config.toml
n_layer = 18
d_model = 512
n_head = 4
n_kv_head = 4
head_dim = 128
d_mlp = 2048
vocab_size = 13324
activation = "gelu"
norm = "layernorm"
norm_place = "pre"
norm_eps = 1e-05
positions = "rope"
rope_base = 27800.0
rope_fraction = 0.25
qk_norm = false
attn_scale = 0.0884
bias = "all"
tie_embeddings = false
parallel_block = true
init = "trunc"
init_std_qkv = 0.0227
init_std_o = 0.00378
init_std_up = 0.0227
init_std_down = 0.00189
init_out_by_depth = true
optimizer = "adamw"
lr = 0.00108
lr_mult_qkv = 0.7
beta1 = 0.9
beta2 = 0.98
lr_head = 0.00634
grad_clip = 0.5
warmup_steps = 230
schedule = "wsd"
decay_fraction = 1.0
decay_shape = "linear"
final_lr_fraction = 0.0
batch_tokens = 131072
seq_len = 512
doc_mask = true
train_tokens = 508000000
steps = 3876
dataset = "wikipedia_en"
MLP neurons of a small language model. Each row is named by its layer, matrix (down: output weights) and neuron, and shows model dimensions 341-511. Each number is 500 + 25 x the weight over its row's rms, rounded and kept within 0 to 999. Numbers have three digits each.
A block is one neuron, or neurons of one layer that tend to fire together. After each block is what it responds to, as a language model described it from the Wikipedia text at the highest values.

L11.down1:501463511539482483532490480471547472515503456452524541530487486524506521477543528479499484507547531532474506549501525531503501524504512472499465511488459465512464476463504485500510486537560531503486508481533461520528496438521486481474473502528481513483490511484529462487451481490504504474506524468479508524499476482504480450501508496481464502511495538493488519535488519488530540509486505519501509495475460431523486497457541511469522493538504544467491458527495516481513491446502526494505458445505551503504505535472
L11.down51:462489485486498460483523492568507521512560505451485496474509485466484522441490494513503458500492535531465504508511522443445525505462496489493514524474539471503479475550490530511492509458516498422508530549495501504541507499477525518509508516522530512479476512526481483451486510520515519514480504509544503460516518496470513524531487506479522486496552482515511500488550520498525513533495492504534447514490451499501519492502519469514516510482478532539485452489552528473486527529516502502497488546470492509469431495460
L11.down172:485528496487509504468469498465519506510484495466518532490520479485509532468497473515515517489521515528541494449513527495499497482425515475516485481500489460477469466514523533481533434458478474539504511464498492495491514472480472470463479508493520501472514524482501476458530491555494498503466500493487511463489505508522524520487529546515491495509511482512514524471512508485489504515527546479511472506509478474468495444514481501513512505501522498511494477512521496492473502511494538522511533460492524518469494510501
L11.down187:503480533500515486473494515491516462476522522462469489525462501494529458500494506475494523472518481481463518512471501549484527487497499516508463515545505462509479507539551511461541506514528500535551478475507527441498478514509476462521525494500491514477502500529515485480468499496479485519545523519476469488513488456469521539480496462523505450468516516539482503444474473504515498579508458519488511541449497529534520518478492477486508457506482480495490489526499532485486509495471512500561547483516504533484505517489
L11.down618:529518526476488494478480502542517493521490475485497492507519541499446554568488522546516484456481520530522461518468513535485495489506493512488488514528532516484502532507517530515479504473473504513485490533476463483477480491481509500491485539507501446474469527486469478489488528531496526519556485467518500522484519507483508544487496513485543464500525477501482471490511525502536509489523526500517529477441496540525493479485537508477503511489532540481523512508507527506442484451480502505562496485475472489506519475527
L11.down682:486469541486494483481510499494484539514481466508475489513465516494482500513430500461546545575492503511467512524513544502492467461493479521513488522515486476473536546490531529495486472455527470525500477465561519442494486585533483466486484516488499464524469520491483497476499496510465522550513498509524500497493477467517511456481491509568491505475547513503472491479529470503516501480474529504519502491498471482508503525500510499479519518499516466432494495519491496504463489516472500504592521547545503512500540476548
L11.down749:482475482464526503490526503524475501523510472470486501512508533556469486516545486533479511461502532484516510492498459485503477469493525452494545514513492477549505536568531477507543502468486486430517482487477484501470467488495556436522428497509517516542477488509475500510496447505471541506508494456495494497515538487512489533513489497516562491509523502499518478516473537518531530517511474494484475475498488517511540497513489501491499514517476494504478533492525491495505486497507498505484457509472543520496469555529
L11.down824:475537464498483522456464531498510500495480525508532529497483500488496483545498487510479492517521554483459501496483505534513504493541535471518522542499510528538466506472539514461514518521523505516523514493541456522514459486481511484466481537487498537501513492494512508494508535544510529485555476484509497525503501548493478488489520493476558496515481470541503544500504478524497524519463469506539486512496513487493482513483518519501509500496517512475512489465485474487491518515527476501525523481504498513496487473511
L11.down895:545479514499499493478524503497495482461514517441510524509527493455522522515515515481539468500529517495543474492474504508505513459487519526470498506546501531486506458515496457560515540524499490530526513501509472481528478536532536524481502489504477493433491517490510496465530473545512472481493491454495538555488498495501511491452502485545500511497484500490468506528485515487486502496494553495508504494505502476523488455509474482482494449473506525509496469461489518486488482506467537504534505483527518509470550483520
L11.down1183:473529448515532528526560465498489534516535498496471516487480509490458471534510497503520487493531469509505459513537545502518509513427484551483505515487531498466492483490531495507523444476494523531488525507509524489502508491506551474499473527528477471500477502506466483480470500500495518518521509454514433461501503521445475532513510500467466486480503488488492508464529488448474544537479477539463485528506529489503521482496490533558505506501489492484483494498515492544498532533479472520519493490519479473514495501481
L11.down1320:475457487475493511464503506526524500478476485505476498526480464525481517483496467505516519498478527520507510506483493514524486476528512531458504499538530519494534454518509476493519477503508495463545540495463462470501467503491499489513483529437531496533512488461502487511500508509488519517556475469509496501449530507517499514476469488531472487486553495523524502530506487485547497518500513508533517522528470498484529492487502534503492523531482540489497531483492499493506525490511520491476486535536459483510509516519
L11.down1474:481479522505541519520480508508483494505481518493513475496498490506484551510504508506526479524498512462472490454519483516495485469447503490518487517490559485501488485507531478482515545511510503514483520471500480486482471510476493526496495520483487508492478495503462467468520500494457531490480497534498502479504493559459495510551484513465512477478544501503553481531576513515494512500563516521470491542561533495450487504519487477495515512493478488472515466443516515486483501485476468547507462514459512494501504516513
L11.down1609:491509481496486522514505550513508446524508498511495512536499546488451512462516494495520480535476476509512475536479492510532488473459462474520472493517532555503482530505460520539465499517488475506506508464496462478497490470519467514512488489429511479516491495491529496489518484512496508514495501497466478510509519486472527499512492469500479499499513498472477501481529508530541496523525461503569506471429491443495512514493529509519546496514494523520499506503484449489513480508537510446469484506525564515496473470524
L11.down1632:507501488479451499477496511487506496484489477535470502498468492485469493519512537498525500515476492540506487555497499489498526537535497565523501495494487477481512469493536548456527482478535532484537529560491484524478479500534425544496482515483484493489503486503517529501490509509537486488568521484528479528464474496441518478504456486458493510471519507510471541509484466506572512525515518491494509523479514469563493491506495524482513482515495498470507505475485539540481521469500484518493466520479514504535495522522
L11.down1797:538531500483492468485521530474491478490501485506476505517499535509485499438511498481514464478489503483525518482504495464517481468497459532528516473479458541504478498484484496524512495449531505498493525510489523514511511469466512525513537459515492537525516468527551504489489521502496528494491535502498457488483541460476537487504459498510482510529487505503505472469515483531550506514529516491497545528515485516497490475474486508536496498533463536504501482500496469526508496469500489519521512466486527467526489546481
L11.down1826:532490569523490503440538509485532489452500520503490487498534516508508508540496482480513470462513513494472490495484518489517506520490492493526463530535520488531474521543485477499498507510536513518476501489541456558507526540432500490481464522531512436528452507467484529482507495490510485465484535494518491479491479512479484470532488534530448517494476483466498449489519492480499487499514484485530543528502452457483468487457482539522439512513488470522535485466496527494468455467505528492500513496506481516501481502499
Description: Date tokens before year. Month names or the comma in full dates, mostly inside "(born 8 April 1964)" biography openings, anticipating the year; also "on" before dates.

L14.down498:505519451515498507492540507498518499493522480472479487478493473485532504602520466495499535540487517544458509501465538543504495493545467543509451483484481535511468479490502491513492479533503494505469531524510488503506501538517511464510507490496519475566529519473486478529492505507451492519502517542520518516481482539550479511543520502475472443516510506505515518518501504437508526491504527500509504459489492463493499530486544488497485486520493532501525499487544467459509470503499474427514501526509530508513496551489
L14.down530:479477478458499463461510496504472497441502505503510500494479485470510526570464504459471515473539507492495468493483502476525481521502461493496510516509477495522470518514488511542504526540523522502470490510499500536499436499498474487478498472523534499504472484471489497472504506519510460540481499479505535500490522545530487531532525522493508472516547480520518528558449488488463514491522511472490527492483506477501493512511486508536484525498482507511500523463542463488513519485474521493494530502479536515502490497486
L14.down919:500501526523531508475477518536514454494506485534476498488503480529505508592544510455497486518521501513496527541522507504483496490506521493498482570486458508520488436556519505515525476502526510480477521496544521501481519489506472511514501455537527492499508520491489506482446514469464445538497512514478504486519491494480492432426484464530525483510521526492494462541475489531485475531571534475497513499500501493490524476459516499511490474522472488534521543508502494478488493513482480498505528503526546545528495537548
L14.down1802:509510476438496504465481499509514504516539506499519547525409519495460514569532540490456518492518528475553505498496514511493503519507515514481475486445479508533469476474507485455559510490502479470458528535505505476517512499493494498540525478507527498463492490512556498509567485480539503498521493478509484500476486511474506551504542465496509502523510469512511517477526491506492494481525489459473513522493500526468510532496490476481445503474488523508470529487491513498495507492512508500473474476481492506499540545490
Description: Clause-ending comma. Commas closing a complete main clause, before a trailing clause like while, which, and, with, but, as in "…only 44 performances, though".

L7.down547:510466559518518527482512503509484510527463524485506507513473477535496501532499505497473513513526521470501526515508517564492498490498517476515494521462440515482497482472496459479485490500515470519482497443487513457497517490539522476482504464508474525495560466488547498508512449522487506524476507539516468534509545506493532509457537520519519490483506473504483515488476521493505479535526491501506501493511526554498502458552507490552507492506493530531533531517508489475502484470530496552548488476515487492536529513478
Description: Comma after completed phrase. Commas closing a name, place or quantity in biographical prose (married Elizabeth Kennedy, fled to Al-Muharraqa); also table parentheses, first names, his/her.

L11.down289:539509504465518470469504501516504452473532489533523534506525513489481482496502532516518481520490549510485472468542474523513515533534533472481467509524558491475462483446576473484515434515559497484514505511523517486512516519503502486507522438487475489484474495507534512550510474470516483490485486505502484477461499499474533477517512504490482558528508488499504490487475491496500457542473504511501495554518517513497506494469459464505483502499419519518510471491498490507484468470524535534508507487496490523490501494472
L11.down301:456471496473499521497485473498502498505482510515499555493503502556490504476561532486496485504499479492496541506528501511500541466573493484493475514490491498481474500481501549478486471515486493477533487465535524487491507499486475476481489480485513498504517502537549527483453487541436480499504494493488559491526514490537499498510524533542525455499515481481492528461490450496508519478507449495518471548532527505514515519522486462524481511502474491486535439514505530448527545536493503516470498500519464448461525539604
L11.down305:488443539502455474494454543557492486506532506491547489498455493519526494456489490478499523463497510534534518471502469497509523485489522475501479512532491497476509516538469513513501467539475483478532493516499479542520516503490514466510490502495494477488524472482497519491480481499474535511519505519483491533544528480499505459446536430497518527554532507478507495488512496500516526463494474510483483488530457514491527547493506501497541499535502491506477503510498508468502534478507493510514476504464486483519488546513
L11.down386:485515508520515527493460486535482497549473497492510485486517474481480484514566490517493523521498500525545472487503471489503497533510474493543485522514503483520487503489486499532515529527484492480546522532548514451465506511493546487511479491482520521529517473499531510493500494513464466483534446467502517468538538472505477527473517478526515534475494510543517507495507514521493537513478490457510494465518485498541497480520489485523505469500493505499503529503478518509496479464493483511504510492504531469498492532504
L11.down480:490490489516519528558501480492473513476533462492531509495517514502472509519515462530465548470485516460452534489503509513513508524483495496468494504500529463509456497506503463525533463474499521525496515487473527493489493498529553500529481483477474502536512501530484513502489509520478530476437505456513488462527500474544493517467500485505478503495514508503509503463517500465528508469479514537487483502467508491470508482555507534487524483499513503503461460501518530535495466519510534474532438515498531503492454454504
L11.down759:509458541514467483497463503516487531502488472523539505506570570553508482529538487475533496457458533474498541484469489514516473496495500504500502559505488513506464542531515452462472490486484450517539514485496488484518482493512522478525475522480546486494524527532513572517490513499515524475486492486507464520541546488503491448500488530504508501529490519510504543466515502482503506496471493511487482519525494508497518513475518509518511515509512475521500521549493555514508472480521487513501492508542497516507535524479
L11.down1159:494534509506553503513465524541525465485526482475526531493506520510486500515493520520504508528508516476533454482505530488502518529514503513530520479513478516494479539467510488496523492524511490539510519476488476532524540476487516470496490501474504505533457486479519484524467519503509536497522463477517490542505523524496484500478485513552545489521511502509494530484477483484504508513511529540498503499510511475470518511513448466471471523543502457475524493535534482503492456464508538522507465541438493530483498507490
L11.down1185:533481533518483462492464509514504474529513516468510462514481510543474573457523509529473524488503518505531525546487528456501505524497484484466487512498547523497496482509519477484486545500543465470525489468495462468460459494468535532515487509441510534523519503476514516487483508497484515493475560470543482495519499504484479507495554481521551504493492467559565521468535521510509510465507480521519494479486475494481537494522471454505540491492483510542471486498486458496456515514528525535501527471507513492500474443473
L11.down1336:473472498464495468504438448511461475501514509516458485492503518527511451468448490478490518493499497523476504539439499526502503469448517520489506475464530538501515497500533502518499548485468539498493470518498506537499498476529480519493519473523547540544515482493477484502528564503499550473513511529517499473518509450498507502525546511485498494513519537526529457550502518503477494519481527488543510512454481553481476490503485528503466490500504467471468487569565472485454504552552535498462506488478469510487510480462
L11.down1371:480524509468476468516504547460509479488524544521546492474498507497512454487540498486471514471530490478498512506482511507503514533578512453530524540516530479509538494479468502460511528539529464514563471469491454500523490549491480526532463471473487519509484489515483536529512504488533539514511519468488535534551507526547510524474528509493494522469513526475516483525519511490472518490515499465504494493471442526467512510507485466468483483538507506505502486470519485520475452489489513548483461511517530542507497488516
L11.down1582:496495502524491504519504529490472583501511452520503451486486482478494507536511499488500512489509493492515493505501497480480477522490510511472522518504507477463527482536538510495525528531495514463523535501488520500504515530448477500535475516462527507491506486540497520465501433497486501520502489483505521503523501502491514513491491524514531487508496473485467463548537549456492496487465465474523504467458443486479520436525487515492441487531528474520508478464525536494506488531498492539498467482470493486490539489509
L11.down1643:475487518512457498498495535503502493525501507491508534493523504467504486439537510514508528501529525501467485496506498517494561506485495506486516493529539507475453499503551529542507462524539488476538487476491479517504491496492471460514499524495495486528500509519524538443482521534478554528481477492501470504505527496513522526512522525478505525496493532515458507493524480466502500488472485476535531474484484479484459485509487476497524439498478476495528486479483519513513464510438469444518501501514477532436506471531
L11.down1665:525497474528545480490477537483534479497517480549457476499458499523497523459510513513521486500532505498506502493521457546496477537528509496529511499480484481510534479496494499549503559512507451477529504525481475502498484446471463512487491478527514478486490465524459493498556519453501475481489530484497510541529505477470538501489528483470501481476496498482512492534488519501487505496465438505492510535497520476494457479499487510548487451498486493494499510512496504482510507476507472532512510473467481534499478525508
L11.down1853:487486459466502474529470487544468471482548509474514456493519479490500489456548519503467518535487554509519491507467515461478555459477503508494500493544520512503490503495552538483498521491535477532499536503483524507485463506481505508505475519527460510548478525483465472551492510509504499476465481499487520504489516532498500521446516526492535501494517498480494455521528548482509523480464506448538561493492427470563516521508502458505487512500489520446474512504503503507522451471525506469545509524514475525474458419521
L11.down1910:522494485493503488501487503497490449511470488521521476461456480502440501491498473473490510452488495498501446503490475513518484514486519466487498493480525517478491486506502503511524495520519483487522524544508511524489450484497449531526486507467507503500508512497515508555484533522498451478483489527490520524510479488484471508535519546456517499512516456521504493500489535507493475493520520510486510523443497530510483560517477518524525508467461554525488521495529480468493498514536508482528487461484507474473480527496
L11.down1969:487508521482516470517527506450505529527480540493465509495526455468476494456505498525504520529554473500498474472466508525523541485516559531541486493504534510509505481462501493471470463492549463500496498493459547481507500494495465520492478503529511497459499534490526468479490485508460476499517484513514528523533481509497483465503568508474464484490523499520456517524466512492474535539472484446533514501484494489502495483506511476515505489545496488497562459510495538525522478535504490517514518528545473470510467547512
Description: Mid-word pieces and table ranks. Second or inner word pieces, often after an initial V or U (V-ir-ginia, V-ans, Roos-ev-elt), plus rank numbers opening table rows.

L7.down847:536476488531497527454519500486501499472519511511504511497479493499493499545516484524504546489498493471482484543557483480510544457525493462554493470478448478483505469537517461525481520501458442444459494519501513498506513449459513502497532465482525530468497490515513507489498545480502519492475512513492504480515522513507548474561513565510538512533452482521470506505536499489464533471510533478477507511492537515457475509497500503486510508542464507543521527478485514521469477499519480514524503482503508513491483485511
Description: Time and date lead-ins. Tokens that come right before a year or quantity, such as the space after a month ("8 June 2002"), "around" 1340, "during", "following", "over", and month names.

L14.down374:478525513494505510488541544535496476520487531529484471536495486493477473424530488451486487502535508486494547500498474532560488528486493557497424488534533511526494489477488480507496471492499499453483480536535477529517462512517498500507465516494461444478459516517501507487525497524484512518536515519456477487535479515475481490512485474520527525497488481433474506510468490477506492511542503558516480524524528520474466479473531498484494503537462501468522528514528505526543489510495460462454514501460507488573466505495
L14.down392:480510517513518484449494519484503468495523485517497479533461444505487465538518524526485507484509515483534560456500534523511481496517489471502564485500505473524512488477513505479493477460502509480491488521502511476546508489521504473495522503531486472546507525543481484506517502481470482502506544535525479528471483500452490465501515528461506468502487507524442488471483495487482564461499477534491525489498468471532508463455497511508527521493503518495498501500486491539505475513488526470541495503488448509521496458524
L14.down630:511512519566459499488531488480517518513482495519515507506471560501453513510556517523478533502524492543470508503516480496506530457453506528497502447551537492520466481495520427477506478496530475419476474487534490504485477521525473519527514463494478528500512482511539507505497466505467559467519517488504479471476520501470552498494511479512524490544486504545485508513517493503498461527539470521479497552466538513493462525553496513496525465564511497472489502495458552495518508479463524467488488478534456466479463531526
L14.down859:455466474463515471506511520491500491485511512496474527519517536483491514492494518464500457503494501512520432536460441485528500492487507470502496519530516538499472481462470491508516496539490532477474449532504488495492495488471529481469523481469502511510485494525504489508491508502494501499506516534488478491488492502541470458516491524514478483503539490534506496524526545503484475521541537519480515473536481524493465519491483514471504540490488498460494495478499514567524480497485513454517506449489446466505473522512
Description: Date number slot. The space token just before a day number or year in dates, after on or a month name, as in on 30 January, April 22, until 2012.

L14.down527:489507482520469519502503502513523509503493474521491477506493498484502485481524513498464463509500479456461507467540537527520510499485510493501539496513495508469540519526465571537524508483519481471466500504461459488491479502491514474467488526489522543581519538557476495529478501532456489470480487528492510485559488542507517487482488463511531490540485482511527513485489489518518548505522520509467479494516532551481539536500481493504487493467532552482506506500500454471501522495499495529543517498493478456460486513498
L14.down574:500480477484485486523497500548475507492529486489534463494506511518517467451485500504504474466497481492472533483522514477494524554565499540489523531490527496485532490508529494500542478480504491498515497469475494508481510515506463522534518520481542465542485522553495532514480517498435482533474488497482538475486525449485491500506495484559509483508504520492499524511516549448454505528485450459492508429525508514509493492483471467466485543483485486513516505475493502512516495517511471509520488541490506515522493455515
L14.down1181:525538503527464483465499475492506462493506474496528524497485461538529485507487518480508456471464466492522482498503492485488487500534509467515521561511499496532498506495479499484517536545503478513473479505496529480509526516510512523518506513485477478553513474547468523493488530509504482489536461474569516509539520491488483521522441522544502487476493517494528528495481493459560507511419534493498535503502465501512547456484517484503485488524476478481517533499480494525544499534480508519493516524448492506477541461499
L14.down1399:471488489481492539497551492527510518465444482550512513516486530514500518431475495492523502506529525515491481504491500504473538535442530476478489494514469464560517524537476523461515502523524463514525470509502460485527506511512481507540465520479475505480506522498452497483488510528525490490526511534573496468451527487535516509492468506512505507491483522556488485476489501470561506507470478512538500515493510502495473482453509483477487501480506497498448544491497543519475538471519456502480500502467514527467476491532
Description: Mid-word proper-noun fragments. Early or middle subword pieces inside multi-token proper names of people and places, such as Dr-um-mond, T-elf-ord, V-et-ernica and Andy War-hol.

L11.down26:495490464506507499513504507537522515491517483482515495487455527489462494573526531495532465535513495470498527512517498493481556507501496511465494524509491475499526529540477528496455504490478504529508509501512503534500454503519497516530504476523515501525519479516525465506469489493461536493479516521485530507520528514495498518500492457554497525464463501467484494501527502524518560508439503494445506535513489532527496493505523478526540491532493485440495499499516449517515504554480498478487453526515493474513511444482
L11.down91:489447482493471498490501518493500516459497511507494487519504492504494495494479526470468511488536521509508540523509496515501500457492520512518560484493523519502496464497541506466536501490478516472473586495475538511513506505483498503516523512540545504499492492513541492451502454507457478518506523508496476483557458508520486483511485517488515505537487508495482521485487514528506531525517484521498490508504512477471466498468510510511542505499475511514491498532500515538546495516521497485456558489503510475504475521443
L11.down108:539526527500536491470485514469497510497492535507519557510524483498524496457488509498491479511480480493487499490501472480499512493467520458460502522528478525501520462547530448552526504481450456523505489463466514463516518497449507492487496489491518509454513520514513536512502531498510486507513516483488502497509491483470504534526517496534505449533555491502473536535513481474504493530556512502494477493485516472487488496484515491484508506427471514548491469485516491470554461465550521525539542495509528497464498533485
L11.down179:464478513495515512448495487515544489473499532499490483460521496523499457566503517504500485500518472467489560572490500534486510452486510507513488509531479468504457494478469509498502532530530508517500504490521477497500496529491515486499467520538538472483472450514510525525514474455490480527487510511497478509518478510493528502495511543505491502505475485484509503527490474487480502494515442487489508509530533527485490470500493505479465524502568516484517512534513463489521515506508500495453549491569462481458488504482
L11.down208:507500531533469531513520519503457439476505499511517532534475487521501467514536536511487492468538528504503553531488521507493489494510481522507471516505452522484465444436550499510499495513480507490509485460496500481554480510555475480527493462538470482485466464497529489503518484504469542518479507508442547483519495496467470513514493557518544517508502513535472480478509506499510490484494467487485500481475500496531503455503498517517501486476469502480517485507503496483502567476458476494517536489507504479495480538495
L11.down272:516510533537498524486502492473501510486488509480497484459505478523509507487476545469533482508521526437504497485517510502458481498459501525539513503514470501496452498480478470500525522534523509491522523532459489471493481535529499474514450544522484476500524491470498469497488515516518503445483520539453526523483471481516486483467494480526492565489507536538530509537502520486504519453471486485506493504509507491484498525505492489484522500489536501544489500494436497485481480504533489495524475504484509492487507493474
L11.down538:511486478481516500469522525496540519472492527496525487493497558492464493558513509530522538504513499484489484538508494490481500459502484507499495518476507526529477524478510537518498506492468505493501536524499503521477471536506494463555526447513577471544502496500472502495509478495510502524510538465511550501509486552506502530492503530513523440534529510475526499468516466456475488483502510512506493497533507522514460485497500485477518504464461497494513531517543500514483489497523533485488500515507480553512508463472
L11.down579:464495471500535474515512514475496481501500506490470501515522470494489506546521472527460471484504486492514522523486499458488517489527485497505455541518497516504460488498542500498494495521493467448502479481539509528512484483474493481473522466513528536493470497499478540499499472486531491516527507480482500478516504526532497574544488519526506498489494479536495473514509511445513460523514473522544481531511524491516452493496553495495486511448480523504496472500524453486509527477517491511505538495478489508487536518481
L11.down599:507479531512480492474474509531441533468511500512471490525541483513531487506523500537466473472537522492449519474523497508481470512483514464529506509506415504506503502483463490510510485501504520494508509497548445488521493515504515520510467532501525530519502486456516425509529505493490453473469517469520553504503511506469526519503462539496525514495500504486498534533452495468486500514485464471495507496501541479512484474495503498538480473498526520474479479495458490472488481467535444458548534501543518470466471531472
L11.down601:510513512529499489479448503494485497493472510490498502493475518498505510448460576521505531492503522501475509491495486511469501517461504482466530461493511505451525490468511492514534505449514507504499497504513492461585497451499486537465465515486470528503522464465493489551491480531494479488480481541493509482513494470498508481523521443545502506517515539502506514498511506502557492485478497469503488499484508488481476469541530520497492491487502512512505515479483473508531498529461491503538536470506501526526548536515
L11.down904:496501468528483492492462494559506533515538483484539498519482537488494481611552502491511539530489464495517508479488505487514514452519500477490531578495497518481496513495494497454496519493492508510511498535502467532484476503533486538502524480506525511539512456539532515492494463525493531489515494500514526498521520509484498492499486491517478487479529520498509493484531499491493506473462508510465491499492495501526466464498485498510514467496463511462479503462519472511527508548476511495444476505534495461454522469540
L11.down918:518506520473520513509526489474533524489488512507501519477501495493467535609486499502467513469532491489502512503485477513510493510473488534466519488549447549529498473516523497492520525543521516499488536504529513496518479490491508516480493476505517526476499483483509509540522489442518484474491518565474502491521507552516483496539514464451497513508485501524504508481490509508481516504505508476487528509534503516489491514507496513486458500517507533527534471505482523439562476474509500470503526480519461460474523553507
L11.down1033:478556518535542504467471547465534510492485526523499477515505498524489521553433492513516530514518516473530484492497500519517524528490459537456490488468473470493488480475534507493510504526482518471508503518513474518479508487506498506506477501470515480478511484509483481538497519478497463486524461533535486498493487517485516507513465470497507491542517505469491449436499500508519525416464458494516477540477520498529519491471534503523453511458464510521504510563507449473486449481507556481533511460506490500516528493495
L11.down1469:492515499514533531486524454502506515523499502488473525533520493519490457513521524523487478450486498440508505511541463524504525487475517484529549481525444454513458524452487517498520449496498511514481512495509502498471513471455482542494464473538536480481486494466535469535500511455456478521509502463533488518528476485506486509492471484488537475515463510496507490490477534509513473529537492512494517534497494510486507502480490526487486508503500491471492511509511474507513506496532485487488480506498481475488505538486
L11.down1802:514472466540513492523508457467458490522553532489488529504513454517447492512501501492482496512505495518528526499509491493499469460449465483490504507492469546505517462508528466495531481486497514487462503473506501497530502484471507503529522477491476497448516498479542510492496476496533487482492492509510483503504508530498520491522522558473459505491491491509513500496517514521515479503570489515515520500542483469458437471485542525515512492503433503497533517504483477502488522508521487597527534472484497512501495514455
L11.down1966:527500479522484482482505549547509443515492498508499494537548470479501478447461486495540486522506494471527517516471456546485508491462503501489472498554491539457504503493518513520504475509498469494481512487548504522545518512480500504520485493523484498480500515482517533469511508506480487488509523539487476489518502494490545510491480517488502509457501538533529474538525555475500500522499499519548516503469511488507486480499512488506488481492467538471485510490481495493493509512502496514503500483543446482543522488497
Description: Comma after subject phrase. Commas right after a noun phrase, usually a sentence-opening subject, that open an appositive or aside ("Her father, Ernest", "The design, by"); also clause-ending commas before and, but, with.